{
  "vocab_size": 1434,
  "activation": "geglu",
  "rope_base": 10000.0,
  "qk_norm": false,
  "attn_scale": 0.177,
  "tie_embeddings": true,
  "parallel_block": false,
  "init_std_up": 0.0284,
  "lr": 0.00189,
  "grad_clip": 1.0,
  "decay_shape": "linear"
}
MLP neurons of a small language model. Each row is named by its layer, matrix (gate and up: input weights) and neuron, and shows model dimensions 64-127. Each number is 128 + 32 x the weight over its row's rms, rounded and kept within 0 to 255. A neuron's up and down rows have the sign that makes its largest values positive.
After each neuron's rows, "fires on" lists the tokens most often at its 100 highest values on Wikipedia text that the model never trained on. A number after a token or word is its count.

L3.gate118 [ 95 144 126 119 108 123 134 115 121 167 154 144 105 147 104 157 137  70 104  62  88 107 104 181  99  77  98 136 117 133 100 160 126  97 108 178  97 202 121 150  77 103 134 175 153 160  96 190 106 128 119 135 129 158 127 188 144 111 106 107  97 167 136 132]
L3.up118 [ 83  71  78 148 187  77  95  93 215 157 141  96 126 142  89 175 111  71 153 214  29 146 139 143 139 113 126 142  66 102 143  76 123 156 155 135 163 132  92 125 128 139 163 138 154 160  98 137 152 119 108 148 122  85 175 155 161 141 189 177 160  90 107 130]
fires on: "i" 37, "\n" 12, "ed " 11, "ited " 5, "; " 5

L2.gate49 [145 116 139 188  91 162 128 157 142  81  83 160 123 110 136 158 147 136 151 144 118 119 162  74 126 132 181 188 137 143  90 142 112 107 205  76 152 125 197 131  85 163 143 102 137 122 169 118 144 106  88 177  98  88 139  68 123 159 114 106 126 131 141 100]
L2.up49 [ 65 229 124 132 101 122 141 106  75 114 151  47 145  87 113 131 157  64 152 129 152 107  93 142 129  69 194 102 143 192 143 129 146 167 112 100 137 148 157 116  83 163  98 166 141 105 119 144 157  73 128 138 144 131 152 105 131 115 140 120  94 124 164 148]
fires on: "| " 56, "^{" 19, "- " 14, "′" 7

L3.gate302 [162 167 138 138 115 161 125  57 134 118 144 129  55 187 179  79 137 131 123  91 138  77 114 167 130 130 114 140 121 110 129  74 128 128 137 198 179 170 145 145 115 136 117  84 105 113 120  90  69  85 113  74 105 136 118 158 124 118 126 114 137 153  83 121]
L3.up302 [195 155  91 212 132 138 139  46 110 156 138  87 110 184 130 159 188 126 109 146 121 123 139 124 151  96 116 141 167 181  95 109  93 109 158 156 176 123 175 117 154 219 135 136 157 131 132  89 104  86 101 157 149 129 159 154  92 117 154 100  94 117  97 138]
fires on: "." 82, "5" 7, ". " 6

L3.gate204 [ 91 100 159 133 200 119 118 177 112 136 152 171 142  99 131  75 107 162 144 124 141 153 131 154 139 150 123 160 110  84 128  86  99 162 221 135 153  72  88  73  76 136 160 165  82  91 109  87 101 118 148 175 117 159 138 111 117 124 173 116 100 144 106 144]
L3.up204 [104 168 163  80 159  94 141  91 143  93 186 114 154 134 164 100 105 152 139  99 134 109 134 135  98 121 103  79 140 100 151 126 127 124 152  82 131 127 125 135 113  45 144 144 139 119  80 140 153 119 129 125 172  94 155 151  72 118 104  96 160 172 131 124]
fires on: "\n" 14, "up" 10, "ro" 9, "e" 7, "ot" 7, "ers " 5

L3.gate112 [118 101  21 151  71 114  99 136 162  50 136 165  83 133 118 157 135 169 119 165 143 146 106  85  91  96  98 165 140 165 120 109 102 135  86 179 129 174 127 124 124 159 106 165 133 116 156 157 139  82 145  76  92 127 152 102 127 131 133 118 117 127 216  75]
L3.up112 [113 122 136  97 141  53 155 178  83 193 117 143 102 113 109 103  98 154 126 133  91 125 155 132  89  96 119 115 156 114 118 114 114 110 138 102  70 136 122  98 116  82 106  94 150 117 144 165 147 119  89 169  81 122  99 102 120  76 114 103  88 109 104  93]
fires on: "L" 100

L3.gate104 [157 121 110 103 126 110 161 196 149 135 132 145 101 113  97 103  89 162 129  89  87 142 142 126 150 122 140  80 110 137  93 142 110  79 105 162  62 151  50 112 145  92 107  71 157 153 210 120 145 112 154  51 109 187 123 169  72  89  66 113  68  98  92  78]
L3.up104 [ 70  40  91  83 112 129 140  87 130 146 148 161 125 119 203 142 144  94 125 154  75 153 146  94 176 126 169 109 123 195 116 166 150 138 167 142 121  73 102 196 129  40 106 116 138 137 127 146 171 129 119 147 123 115 174 119 150 114 140 135  86  56 173 145]
fires on: "d" 97

L3.gate276 [139 121 156 132  81 107 142  82 182 140  64 112 128  96 170  81  93 177 129 121 100 143  75 130  65 175 174 123 128 127 125  79 131 139 125 102 125 156 166  65 129 109 126 107 124 130 120 110 134 128 178 105 111  97 105 151 182 124  86 139 128  49 148  93]
L3.up276 [171 103  99 141  99 101 129  99 119 149 132 166 126 115 155  92 143 152 110 186  88  96  48  91 148 160 142  87 106  98 110  70 138 141 156  99 166  86 139 139 189 146 178 113 146  53 140 114 164 164 142 119 137 107 154 114 130 130  97  30 142 122 118 151]
fires on: "ik" 27, "ay" 16, "ann" 13, "og" 12, "at" 10, "| " 7

L3.gate159 [168 159  72 128  71 179 111 150 160 142 144 115  79 150 130 144  86 129 152 140 182 108 140  79 158 135 162 133 143 103 128 123 158 120 175  50 166 141  92 120  88  80 138 146 148 139 112 164 102 180 183 108 109 118 166 130 161  84 136 137  68  83 186 138]
L3.up159 [ 75 125 124 126 173  87  91  54 110 104 150 136 142 146 103  80 106 116 139 147 165 124 134 186 122  99 111 105  64 123 140 128 171 142 122 117 156 135 106 128 143 132 136 102 129 125  56 164 142 106 101 116 166 140 149 123 153 158 101 114  84 158  63 127]
fires on: "199" 47, "200" 38, "194" 9, "195" 6

L3.gate431 [145 111 154  94 113  71 132 180 138 119 131 127  88 150 109 111 107 133 134  50 139  75 111 167 124 126 135 127 155 167 163 120 138 145  89 180  80 111 149 110  71 118 101  91 122 177 106 141 156 109 130 118 153  96 133 168 121 116 106 126 110  77 187 104]
L3.up431 [160 153 139 155 167 135  90 147 168 123 163 118 121 145 135 106 148 125 153 156  93  67 120 151 123 114 152  81  64 174 111 102  62 119 170 133 123 108 141 123 122 169 171  96 118 112 113  97  96  90 131 141 164 126 119  68 106 137 164 130 108  85 143 161]
fires on: "." 91, "The " 4

L3.gate247 [164 125 149 136  98 194 149 124  78 110 169 141  97 108 161 188 167 106 140 166 120 134  76  97 156 107 203 133 154 175 127 203 162 126 168 129 150 145 162 101  55 141 109 224 163 113 170 144 209 131  85  78 141  95 135  87 131 108 162  95  76 122 148  95]
L3.up247 [ 91 120  85 167 131 111  93 137 139 180 147 103 107 156 168 185 123 107 172 197 124 158  79 186  88 120 136 139 116  71 179 168 119  82 226 132  92 104 140 146 176 154 131 153 133  78 107 143  79 182  94 151 191  90 114 152 130 135 101 118 157 165 158 139]
fires on: "n" 44, "s" 22, "as " 16, "ts" 13

L2.gate222 [128 130 126 214 142 104 152 110 115  80 168 116 132 103 163  95 104 156 150 133 151 152 155 166 160 106 186 163 119 187 106 191  54 126 120 108 124 120 128  83 151 146 182 130  83  97 132 133 164 171 145 168 141 131 171  98 112 148 130 162 105 156  86 159]
L2.up222 [ 93 130 191  85 111 190 139  94 134 159 144 103  95 116 123 138 115 126 111 137  77 101 123  88 112 103 115  60 116 137 127 147 113 123 115 139 118  95 129 188 149 135 110 184 125 165 137  92  46 112 115 179 139 146 152 100 179 156  98 175 141 138 110 160]
fires on: "that " 55, "they " 19, "fin" 8, "he " 8, "h" 8

L2.gate336 [101 143 114 145 163 143 175  87  99 159 119  96 116 125  98 148 142 128 179 101 186 173 132 139 130 139 111 129 124 100 144  76 122 160 105  98 141 125 140 132  85 129 181 145  73 132  76 176 113 166 114 178 165  97 166 100 154 173 156 184 129 197  99 134]
L2.up336 [173  78  67 149 110  96 124 149 155 131 141 163 107 185 145 157 162 164 156 154  84 161  77 166 140 134  84 172 116 128 181 107 157 106 142  99 110 144  82 181 137 146 105  99 153 155 158 156 118 144 129 107 104 105  89 105 113 165  72 141 177 119 211 127]
fires on: "e " 60, "s " 34, "y " 5

L3.gate340 [140  85 160 146 127 129 157 107 121 116 119 154 159 133 111 168 127 140 172 133 139 144  95 124 156 132 178 138  53 113 181 129  55 101 163  93  83 159 154 151 105 163 124 195 130 136 134 167 151 139 162 102 141 123 151  72 106 152  85 146  92 107 170  91]
L3.up340 [134 108 164 163 165 154 112 187 111 152 128  97 187  83 109 139 149 113 141 153 129  50  82 119  48 116 103 168 151 100 105 128 125 127 144 189  74 137 107 140 137 108 135 103 139 134 138 152 126  87  86 117 105 148  64 127 106  99 188 124 174 196  91 177]
fires on: "b" 82, "n" 7, "B" 7

L3.gate187 [141 110 121 129  79 114 102 160 139 148 186 154 181 103 133 107 129 107 120  64  93  96 147 181 147 139 145 139  80 116  72  92 129 125  99 143 147  98 138 184 135 136 146 111 194 108 111 107 138 102 108 106 186  70 108 139 169 158 108 126  99  99 123 112]
L3.up187 [162  63 137  77  75 156 172 169 131 137 153 142 130  81 182 168 188 115 137  98 132  85  78 117 171 127 151 123 158 115  76 109 146 130 152 166 128 159  93 158  95 138 126 147 143 163 150 132 120 118  57 114  79  93 128 143 112 132 148 106 172 101 119 126]
fires on: "t" 100

L3.gate1 [140  95 154 137 132 138 145 155 114 152 173 127 161 198 129 136  91 103 184 141 181 171  88 167 138 122  80 104 145 102 154 170 136  92 141 125 109 135 136  78 101 111 103 133 171 173 115  93 187 164 124  97 104 112 114 202  85 110 118 117 102 146 149  83]
L3.up1 [120 166  95 133 190 170 100 131 108 136 124 136 151 152 159 128 119 119 121 120 145 158 140 146 144 150 120 166 128 122 104 130  58  79 138 154 128 140 126 101  97  77 167 156 114 133  81 105 162 142 106 145 118  89 143 154  51  62 121 103 123 136 155 172]
fires on: "il" 18, "ic " 14, "k" 8, "k " 7, "y " 5, "ht " 5

L2.gate212 [133  86 126 165 111 154 100 137 145 126  69  98 112 142 155 130  54 150 210 176 137 130 132 131  83 154 143 157 132 158 107 167 124 166 113 140 104 153 126 139 113 115 158 154  76 168 151 148 141 146 117 150  97 125 130 147  87 167 167 150 184 103  85 107]
L2.up212 [113  99 176 143 132 134 144 125  59 157 112 138  75 189 115 123  87 155 113 166 112 202 122  80 133 101 119 147 130 146 106 142 140 110 133 107 110 127 128 154  89  54 106 108 136 154 145 181 192 120  82 136 159 108 124  90  97  60 146 115  96  83  93 108]
fires on: "L" 73, "l" 18

L3.gate386 [149 170 108 151 194 110 102 135 183 150 127 150 145  60 119 103 159 136 118 131 137  72 130  98 133 122 109 120 123 113 107 162 139  78 119  84  82 156 101 105 107 144  99 139 177 152 114 133 210 130 162 122 113 130 142 136 134 155  92 148  73 172 126 122]
L3.up386 [155  88 126  70 162 163  83 138 203 138  81 120 178 150 126  83 161 156 123 121 150 103  92 147 121 180 106  89 158 146 108 113 221 150  72 126 121 104  65  59 145 136 122  55  96  33  99 118 137 116 135 157 136 146 113 171 117 174  93 130 135 136 122 186]
fires on: "w" 24, "offic" 18, "of" 14, "th" 11, "ord" 7, "me" 4

L2.gate232 [140 119 105 147 159 107  84  95 178 185 131 161 119 119 121 113 158 146  74  78  98 142 141 113 161 108 184 124 108 153  70 119 183  96  98 109  59 101  84 102 160 109  97 161 136 132 177  84 139  54 130 105 136  55 162 118 152 162 121  94  58 138  96 129]
L2.up232 [152 149  97 139 128 153 108 185 152 130 128 148 135 140 143 135 137 125 135  97 102 178 161 114 158  88 139 140 137 117 107 148 104  97 136 101  74 111  84 134 147  97 117 131  95 158 207 112 125  69 124 102  89  35 164 158 129 149 140 137 103 118  88 161]
fires on: "d" 79, "25" 6, "16" 6, "24" 4

L2.gate266 [184 147 120 130  82 132  61 159 101  75 115 127 111 109 144 151 140 135 112  70  99 150 156 134 114 143 156 116 134 152 155 166 107  54 121  91 151 120  94 144 138 128 106 100 118 197 157 119 104  85 169  94 157 118  92 133 115  95 107  78 153 126 131 109]
L2.up266 [148 158 130  97 119 104 123 145  90  84  46 140 148 174 151 111 118 162 104  78 114 128  95 124  94 199 144 156 119 135 161 111 137 107 140 117 114  76  63 147 117  68 118 160 103 123 169 132 124  87 120 133 123 106 116 174 111  98 155  79 169  41  86 183]
fires on: "l" 24, "all " 12, "el" 11, "st" 10, "er " 6

L2.gate261 [158 153 139 122 109 183 122 152  91  74 117 128 133 118  91 149 109 131  91 127 145 177 101  79 106 147 176 157 140 106 104 141 134 131 150 211 177 160 127 122 170 139 133 155 137 139 178 112 167 133 167 122 106 125 168  99 146  86 152 127  71 134 171 115]
L2.up261 [150 150  92  81 147 162  58  64 102 142  89  46 113 135 153 120  88  70 169 129 113 114 102 113 154 143 109 116  68 132 164 105 109 140 171  99 109 103 111 131 141 126 132 177 112 170  93  83 121 119 103 112 180  82 171 111  89 145 157 127 144 144 101 130]
fires on: "ing " 38, "land " 33, "194" 23, "195" 4

L2.gate175 [118 149 123 134 120 147 182 128 102 142  81 138 113 123  79 178 139 122 148  78 231 124 108 106 140 117 154  65 166 157 104 101 131 129 130 168  95 167 125 120 148 131  65 122 132  83 171 115 154  99 143 115 142  80 111  93 113  89  67  73 152 152 146 106]
L2.up175 [147 155 155 141 141 171 128 108  54 116  57  50 141 109 117 141 108 123 208 114 135  98 130  89 135 129 127  95 154 164  87 119 116 158 160 146 124 157 146 108 116 128 143 133  80  72 172 119 120 108 145 169 156 135 101  67 144 102 123 105 115 162 124 156]
fires on: "| " 93, "– " 4

L3.gate172 [164 176 102 101 126 126 145 163 132 127 151 144 101 169 133 119 158  70  91 122 179 158  74 174 131  96 152 110 134 109 159 155 197 133 155 123 108 110 110 124  51 109 113 143 161 167 112 157 134  96 134 167 110 126 200  99 148 152  86 101 131 108 122  80]
L3.up172 [101 156 129 124 169 175 142 101  87 167  90 106 134 139 155 139  94 163 137 156 137 178 122 138 141 123 168 137  55  70 156 130 139 170 138  98 134 138 147 140  51 126 173 169 133  95 105 158 184 157 136 187 108 109 191  81 111 182  80 184 134 129  94 123]
fires on: "ts " 30, "es " 22, "ers " 20, "ings " 7, "ams " 6, "ations " 6

L3.gate221 [163 134 104 185 114 136 127 152 163 124 202 182 104 147 123 195 147 146 147 104 163 112 116 182 127 110 155 136 165 136 166 148 113 108 167 123 125 112  99  98  64 110 108  73 130 135 185 173 119 123 153 112 106 128 135 130 104 134 118  93 119 123 129  97]
L3.up221 [125 114 101 159 164 128 131 100 125 109 167 108  95 146 128 184 139 151 161 152 130 134 179 157 174 152 179 182 170 148 135 184  68 127 135 107 200 120 148 106  99  46 193  91  60 123 115 156  96 173 136 159 127  91  88 106 110 181 138 142 132 114  99 212]
fires on: "ts" 39, "ts " 38, "app" 11

L2.gate283 [ 88  96 152 131 166  92 153 100 111 152  83 190  87 131 108 176 120  66 137 156  91 152 136 174 121 111 112 170 157  85  94  91  82 154 107 130 102 151 109 133 120 104 102 162 100 120 137 148 128 101 143 114 171 146 114 177 113 158 195 102 179 181  77 124]
L2.up283 [137  87  69 144 135  82 159 161 117 158 159  96  91 164 169 212  94 106 154 166 104  91  90 153 136 123 144  84  75 109 149 133  78  74  95 147 119  93 124  61 176 107 147 107  88 125 175  76 127 124 142 112 123 140 221 145 126  98  86  93 150 136 117 135]
fires on: "\" " 63, "2" 12, "v" 12, "alb" 8

L3.gate365 [118 131  99 105 150 183 117  91 129  93  85 131 162 131 150 166  84  61 154 153  62 131 103 135 161 108 171 137 103 169 184 193 109 159 202  73 147 170 168 140 116  83 100 116  70  64 124 137 172 134 146 164 119 124 154  93  90 134 148 183 102 141 196 162]
L3.up365 [147 103 149 174 139 131 134 113  73 144 141 102 155 108 146  97  92  58  91 151 125 142 101 181 129 113 131 176 130 107 150 200 125 137 124 125 169  92 142 154 115 113 122  94 162 186 165 144 115 185 134  96 118 187 132 116 128 110 129  88 149  65 171 116]
fires on: "Sc" 25, "Ph" 20, "ph" 12, "od" 11, "Ser" 11, "Cl" 8

L2.gate76 [170 174 193 138 129  87 172 126 108  70 139 127  83 151 127 131 134 166  67 101 105 128 151 159 127 109 132 176  99 182 117 151 138 135 125 137 104 138  83 127  91  71  96 133 144 156 141 200 153 154 151 144 102  87 132 175 193  53  95 106 115  90 122  95]
L2.up76 [107 117  94 122 152 148 119 125 131 121  90 111 117 146  86 117 142 136 145  48 118 100 181 132 113 121 107 151 115 125 216  88 109 132 108 147 122 120  66 137 160  86 110 132 140 115 138 109 123 160 156  89 110  74  94 123 121 125  54  76 135 140  79 122]
fires on: "ers " 60, "er" 31, "er " 9

L2.gate396 [125 154 180 131 118 169 102  99 165 111  92 120 162  52 137 137  49 119 171 155 108 110  78 159 102 123 121 137 122 117 188 129 149 191 172 153  46 138 117 153  97 112 136 159  91  86 203 115  94 153 127 182 146 129 146 147 118  96 157 102 160 142 174 189]
L2.up396 [173 124 153  91 124 124 134  52 116 162 190 115 118 164 107  96 119 113 180 160 162 117 158 146 181  92 171 148  85 130 101 144  89 120  92  98 160 139 168 130 129  99 143 130 138 123 179 161 119 190  99  62  99  70  80 113 127 149 179 122 106 159  46 129]
fires on: "c" 36, "p" 25, "ph" 23, "b" 10, "Ph" 5

L2.gate51 [ 81 129 128 159  88 137 216  97  99 151 109 153 112 163 162 102 157  92 106 116 183  97 113 145 136 112 172 109 147 185  78 109 145 116 140 118 131 167  99 132 138 108  90 178 146 140 108  95 127 126  86 125  91  98 113  76  92 103 110 165 140 118 169  79]
L2.up51 [128  45 107 120 137 145 134 154 130 150 163 153  96 120 158 149 181 111 128 110 146 113 140  80 163 111 119 123 172 162 119 118 155 155 166 154 227 143  88 146 159 113 129 119 124 125 113  98 168 128  83 125  87 113  99 104 179  82 105 146 123 122 164 121]
fires on: "from " 31, "cap" 17, "t" 15, "ter " 11, "ior " 6

L3.gate199 [149 137 109 144 130 201 152 192 134 148 147 141 113  96 118 141 138 129 135 119 114 104 110 195 135  87  98  51 100 168 106  98 152 124 188 152 153 194 148 108  78 163 112  78 161 173 155 101 160 131 145 139  77 137 139 166 155 147 111 174  93 147 160 100]
L3.up199 [143  64 113 200 139  99  84 169 185 131 113 144 162  99 126 120 103 157 142 170 103  60 164 137 102 118 112 132  98  95 121  99 131 171 142 144 135 125  90 123  85 171 143 140  98 131 166 108 130 116  64 163  83  75 104  94 132 179 144 158 147 203  95 147]
fires on: "in " 61, "\n" 11, "under " 11, "i" 6

L2.gate248 [129 170  73 116 111 119 157 117  67  63 111 121  99 122 115 121 100 129 167 132 138 139 135  96 144  33 164  88 150 186  64 130 110 114 129  96 135 114 141 117 140 179 102 111 157 103 167 103  74 186  84 142 196 106 113 120 153 124  99 134  52 139 145 115]
L2.up248 [118 180 160 158 192  90 134 170 142 146 152  78 133  74  88 141 210 147 146  98 109 133  93 118 192 100 158  90 147 152 110 128  88 135 147 108 125  82 116 158 126 136 127  98  93 113 109 184  97 108  92 112 159 113  76 101 156 123 113  76 125 131  98 145]
fires on: "| " 53, "/ " 36

L2.gate109 [158  71  71  93 146 111 123 155  93 125 114 118 136 168 115 146 124 107 174 111 136 133 110 100  95 194 132 145 204 104 138 156  93  95 104 127 133 139 105  60 116 103  86 102 130 162 124 182 177 187 138 116 144 158 174  86  75  95 151 206 111  84 172 126]
L2.up109 [ 98 131 115 146 127 182 141 173 109 157 141 130 134 116 147 144 126 162 118 141 107 159  65  82  96 175 125 140 136 118 155 136 133 124 158 169 103  83  85 111 174 125 145 101 120 202  99 152 195  66 150 153 135 130 121  73 136 114 144 111  84 144 121  94]
fires on: "wor" 26, "." 25, "L" 15, "Wor" 11, "===" 9, "l" 5

L3.gate53 [ 98 210 110 154 176  87 182 112 123  85 117 155  94 113 116 180 162 102 177 115  96 124 150 106 132  74 181 170 227 176 108 121 110 120 109 147 127 125 150 100 145 102 106 186 148 171 127 193 153 171 121  87 133 106 138 140 160 124 106 134  88 149 168 114]
L3.up53 [130 142 170 180 143 150 155 118  89 136  61  87 153 193 145 128 199 129 118 143  99  78  90 129 136 213  70 179 120  90 131 148  83 151 157 139 138 189 157  72 134 115 138 122  98 136 147  90  67 126 122  94 110 115 137  93 145 129 122 185 128 169  71  93]
fires on: "| " 28, "ent " 13, "ul" 12, "==" 10, "\n" 8, "|" 6

L2.gate376 [163 112  95 133 123 123 101 116 157 109 102 119 107 111  72 169  87 176  97 115 184 138 153 124 160  92 151  95 136 100  98 123 105 126 174 185 163 145 169 115  45 106  42  54 142 118 117 141 176 124 129  96 124 140 143  72  81 132 114 132 140 161 152 104]
L2.up376 [137 148 112 157 113 114 109 122 112 112 163 112 121  57 132 151  53 120 156 201 152  96 147 152 168 128 179 155 129 117  66  95 111 172 171  82 131 156 130 148  86 117 136 117 144  79  88 132 140 138  73  85 144 133 136 124 118  90 112  93 143 109 173 134]
fires on: "is" 25, "of " 13, "al " 12, "cri" 11, "| " 10, "v" 9

L2.gate8 [117  93 130 148 115  79 152 183 182 170 117 157  80 157  96 110 162 128 121 124 168 109 137 153 120 140 111  69 166 150  97 167 161 116 187  57 156 179 155  55 114 181  65 118 147 134 118 125 188  92 148 146 110 151 112 107 164 164 151 148 107  95 146  68]
L2.up8 [ 78 168 174 146 132 118  87 145  76 145 156  87 198  83 139 127 114  66 118 163 166 119 140 106 121  65 168 133 177 194 114 120 175 145  96 140 123 123 118 149 110 104 128 147 192 100 130 139 127  91  99 157 161 151 118 120 121 133 132  92  77 146 159 153]
fires on: "- " 97

L3.gate244 [120 119 168 133 126  90 147 160 127 109 112 122 105 182 123 174 152 133 195 146 181 130 117 106 167  77  95 145 126  93 129 162 106  92 181 140  94 147 168 109 100 103 128 103  96 131 149 143 120 156 135 176 185 141  87 147  80 158 134  97 113 148 199  39]
L3.up244 [171 165 114 122 129 114 100 115 128  87 139  90 157  54 131 128 163 123  76 156 134 201 133 110 167 139 126 139 158 160  99 151  85 117 139 101 191 124 144  55 102 162 173 130 104 107 150 117 152 148 115 162 144 192 143  97 127 145 165 143 139 136 133 137]
fires on: "ation " 28, "ic " 14, "ment " 14, "o" 13, "y " 7

L3.gate291 [160 116  95 124 147 126 166 104 160 124 133  79 155 121 163 112  83 126 132 104 126 147  89 125 176 178 173 131 103  96 196 166 109  84 134  94 170  70 124  84 137 125 180 195  73 187 141 146 151 144  98 118 168  85  93  74 126 165  97 108 160 136  84 167]
L3.up291 [195 133 131 120 101 160 127  96 152 205 113 158 108 137 140 117 101 134 125 121 138 106  79 162 161 168 134 115  73 123 168  92 163 141 143 117 126 185 152  96 144 149 122  93 105 134 107 118 128 105 131  51  99 167 101 127 113 100 108 178 140 185 127 132]
fires on: " " 22, "s " 20, "ch " 14, "ations " 8

L3.gate23 [127 103 188 158 102  89 111 142  88 175 149  97  83 164  96 101 153 155  90 110 106 118 154 161 145  63  92 159 108 109 123  91 119 179 102  85 137 126 128  87 113 127  73  81 149 105 104 159 141  93 102 167 147 108 150 114 169 119 105  94 141  89  57 120]
L3.up23 [167 137 188 101 128 152 139  73 168 178 163  53 105 156 134  96 104 169  91 161  74 166  77 126 141 117  76 127 149  95 122 170 112 174 130 147  99 147 127 130 108  71 127  62  85 169 123 103 130 179  83 152 113 136 101 117 191 189 156 172 152 114 126 118]
fires on: "ir" 37, "Har" 14, "ar" 10, "o" 10, "ul" 8, "ir " 8

L3.gate182 [124 132 154 200 133  98 151 121  94  92 140 149 100 157 114 113 128 175 129  39 210 169  91 134 136 166 101 153 117 129 184 116 147  84 123 112 156  98  98  93 141  82  86  74 111 180 141 200 106  61 114 128  83 158 106 124 132 130 150 100 116 140 107  61]
L3.up182 [162 141 140 190 145 144 121  83 101 133 109  88 142 142  52  67 142 126 133 114 183 166 164 112 192 131 109 170 100 104 175  84 107 113  69  83 144 106  61 150 107 178 148 157 134 135 155 147 146  82 104 120 110  81 118 106  56 129 145 228 121 143 123 138]
fires on: "ad " 24, "er " 15, "chool " 15, "outh " 8, "ake " 7, "State " 5

L2.gate247 [130 153 158 114 115 201 131 136 171 138 101 139 127  95  76 101  73 125 154 110  82 135 113 152 164 155 134 107 176  96 122  95 152 105  87 141 123 140 130 131 180 136 100 112 143 178 113 123 137  86 113 134 158 154 103 150 154 107 113 105 101 138 136  67]
L2.up247 [114 171 140  91 116 142 132 103 130 101  97 168 143  49 116 139 189 149 125 101 165 135 140 168 123 125 159 142 154 156  86 105 111 131 117 145  91 191 147  88 111 107 159 123 114 142 179 150  96 127 130 140 110 162 128 120 102 126 132 176 125  94 161 145]
fires on: "\n\n" 20, "(" 17, "B" 8, "= " 7, "t" 6

L3.gate243 [142 131 103 142 144 110  96 120 138 151 115 103 161 138 161 172 164 154 127 140 142 179 131  72 143  92 142 111 120 117 192 116 147 155 187 125 191  99 133 143  83 123 142 123 122 113  79 123 120  84 202 119 137 100 155 104 136 162 122 131 123 107 125 178]
L3.up243 [134 134 181 164 122 132 151 105 113 147 118 177 127 131 182  87 172 136 156 171  88 114 117 127 124  91 128 183 134 125 111 161 123 148 150 131  85 171 120 169 132 175 115 184 130 132 119 156 148  94  96  57 138 204  91 123 137  77 145 123 141  53 168 114]
fires on: "s " 58, "s" 19, "bu" 8, "il" 4

L3.gate258 [140  64  83 128 105 144  90 158 171 145 137  67 138 145  93 152 176  43 134 109 161 125 101 118  77  75 155 105 104 138  97 166 145 109 149 175 100 168 146 104 203  98 143 138 140  66  94  91 124 131 189 122 139 138 111 125 200 181 131 108  76  75 173 119]
L3.up258 [115 112 172 106 115 108 189 210 163 157  95 161 151 113 177  50 113 157 162 115 113 101 122 114 163 135 160 102 117 156 106 170 140 151 151 109 153  82 121 136 144 163 136  93 138 120 119 157 124 197 157 112  85 112 142 154 128  90  71  80  88 176 152  83]
fires on: "at" 97

L2.gate357 [124 127 111 183 144  80 139  83  71 112 183 152 197 131 125 114  30 153  96 125 139 124  82  61 163 131 115 130 116 188 133 154 115 190 169 123 161 106 165 150 121  96 152  91  67 137 153 118  92 118 122 145 135 151  92 136 104 163 127 127 139 101 104 129]
L2.up357 [ 93  76 150 166 128 137  95 143 107 116 106 179  94 123 177 149  74 120  97 106  83  82  73 146 183 164  86 100 138 152 146 154 100 141  79 154 115 147 163 158 140 123 117 102 109  90 125 147  68 126 128 144 139 128 110 155 216 147 160 185 195  94 129 127]
fires on: "he " 66, "He " 30

L2.gate138 [128  82 132 106 125 166 165 124 130 114 105  98 212 130 152 161 143 165 107 133 155 127 126 127 114 145 181 145 142 170 157 143 188 124 147 111 131  98 131 117 155 121 167 118 149 127 114 121 162 133 134 147 132 105 148   0  88 125  94 126 130 171 169 144]
L2.up138 [136  87  98 150 103 117  98 106 139 166 112 112 125 203 137 125 100 158 133 200 156 154  79  84 152 106 104 186 179 121 150 121 161 182 174 123 103 182 168 162 121 185 102 106 129 100 135 122 118 163 141 141 101 140 100 134  78  65 116 177 133 125 198 128]
fires on: "s " 88, "ment " 9

L3.gate25 [148 122 138 139 140 153  85 186 156  77 134 123 134 136 170 192  99 115 138 133 122 135 150 122 146  98 175 106 106 131 164 189 107 151 133 116 103 141 105 115 135 143 134 166 146 165 125 179  82 227 142 122 124 122 102  83 105 124 142 128 129 135 194  57]
L3.up25 [138 158 128 147 170  89 130 138 171 197 143 155 163 152  99 112 113 181 127 115 109 128 169 101  96 114 145 146 158 128  91 146 151 164  86 145 136  90  71 110 134  99 112 104  96  71 101  99  94 128  96 102 119 108 137 156 159 103 115 124 156 148  57 222]
fires on: "v" 29, "au" 19, "ad" 10, "b" 8, "al" 8, "li" 8

L3.gate245 [132 147  79 144 102 131  65 164  90 118 131  77  95 110 146 132 163 153 136  97 146 131  95 110 125  77  99 131  64 194 137  95 123 143 136  72  97 101 184 142  83 132 113 109 154  71  98 131 154  79 133 157 132 126 118  67  84 102  77  59 110 142 151 140]
L3.up245 [143 198  74 108 187  66 106 119 136 135  94 107 134 149 184 132 175 153 132 144 163 138 137 105 189 136 140 128 142 163 153  80 106 135 118 101 151  50 101 104 126 125 105 142 136 100 137  69 122 108 132 143 156 136 115 129  90 145  70 112 133 171 181 137]
fires on: "ip" 25, "ion" 17, "als " 14, "ick" 9, "ement " 8, "iv" 6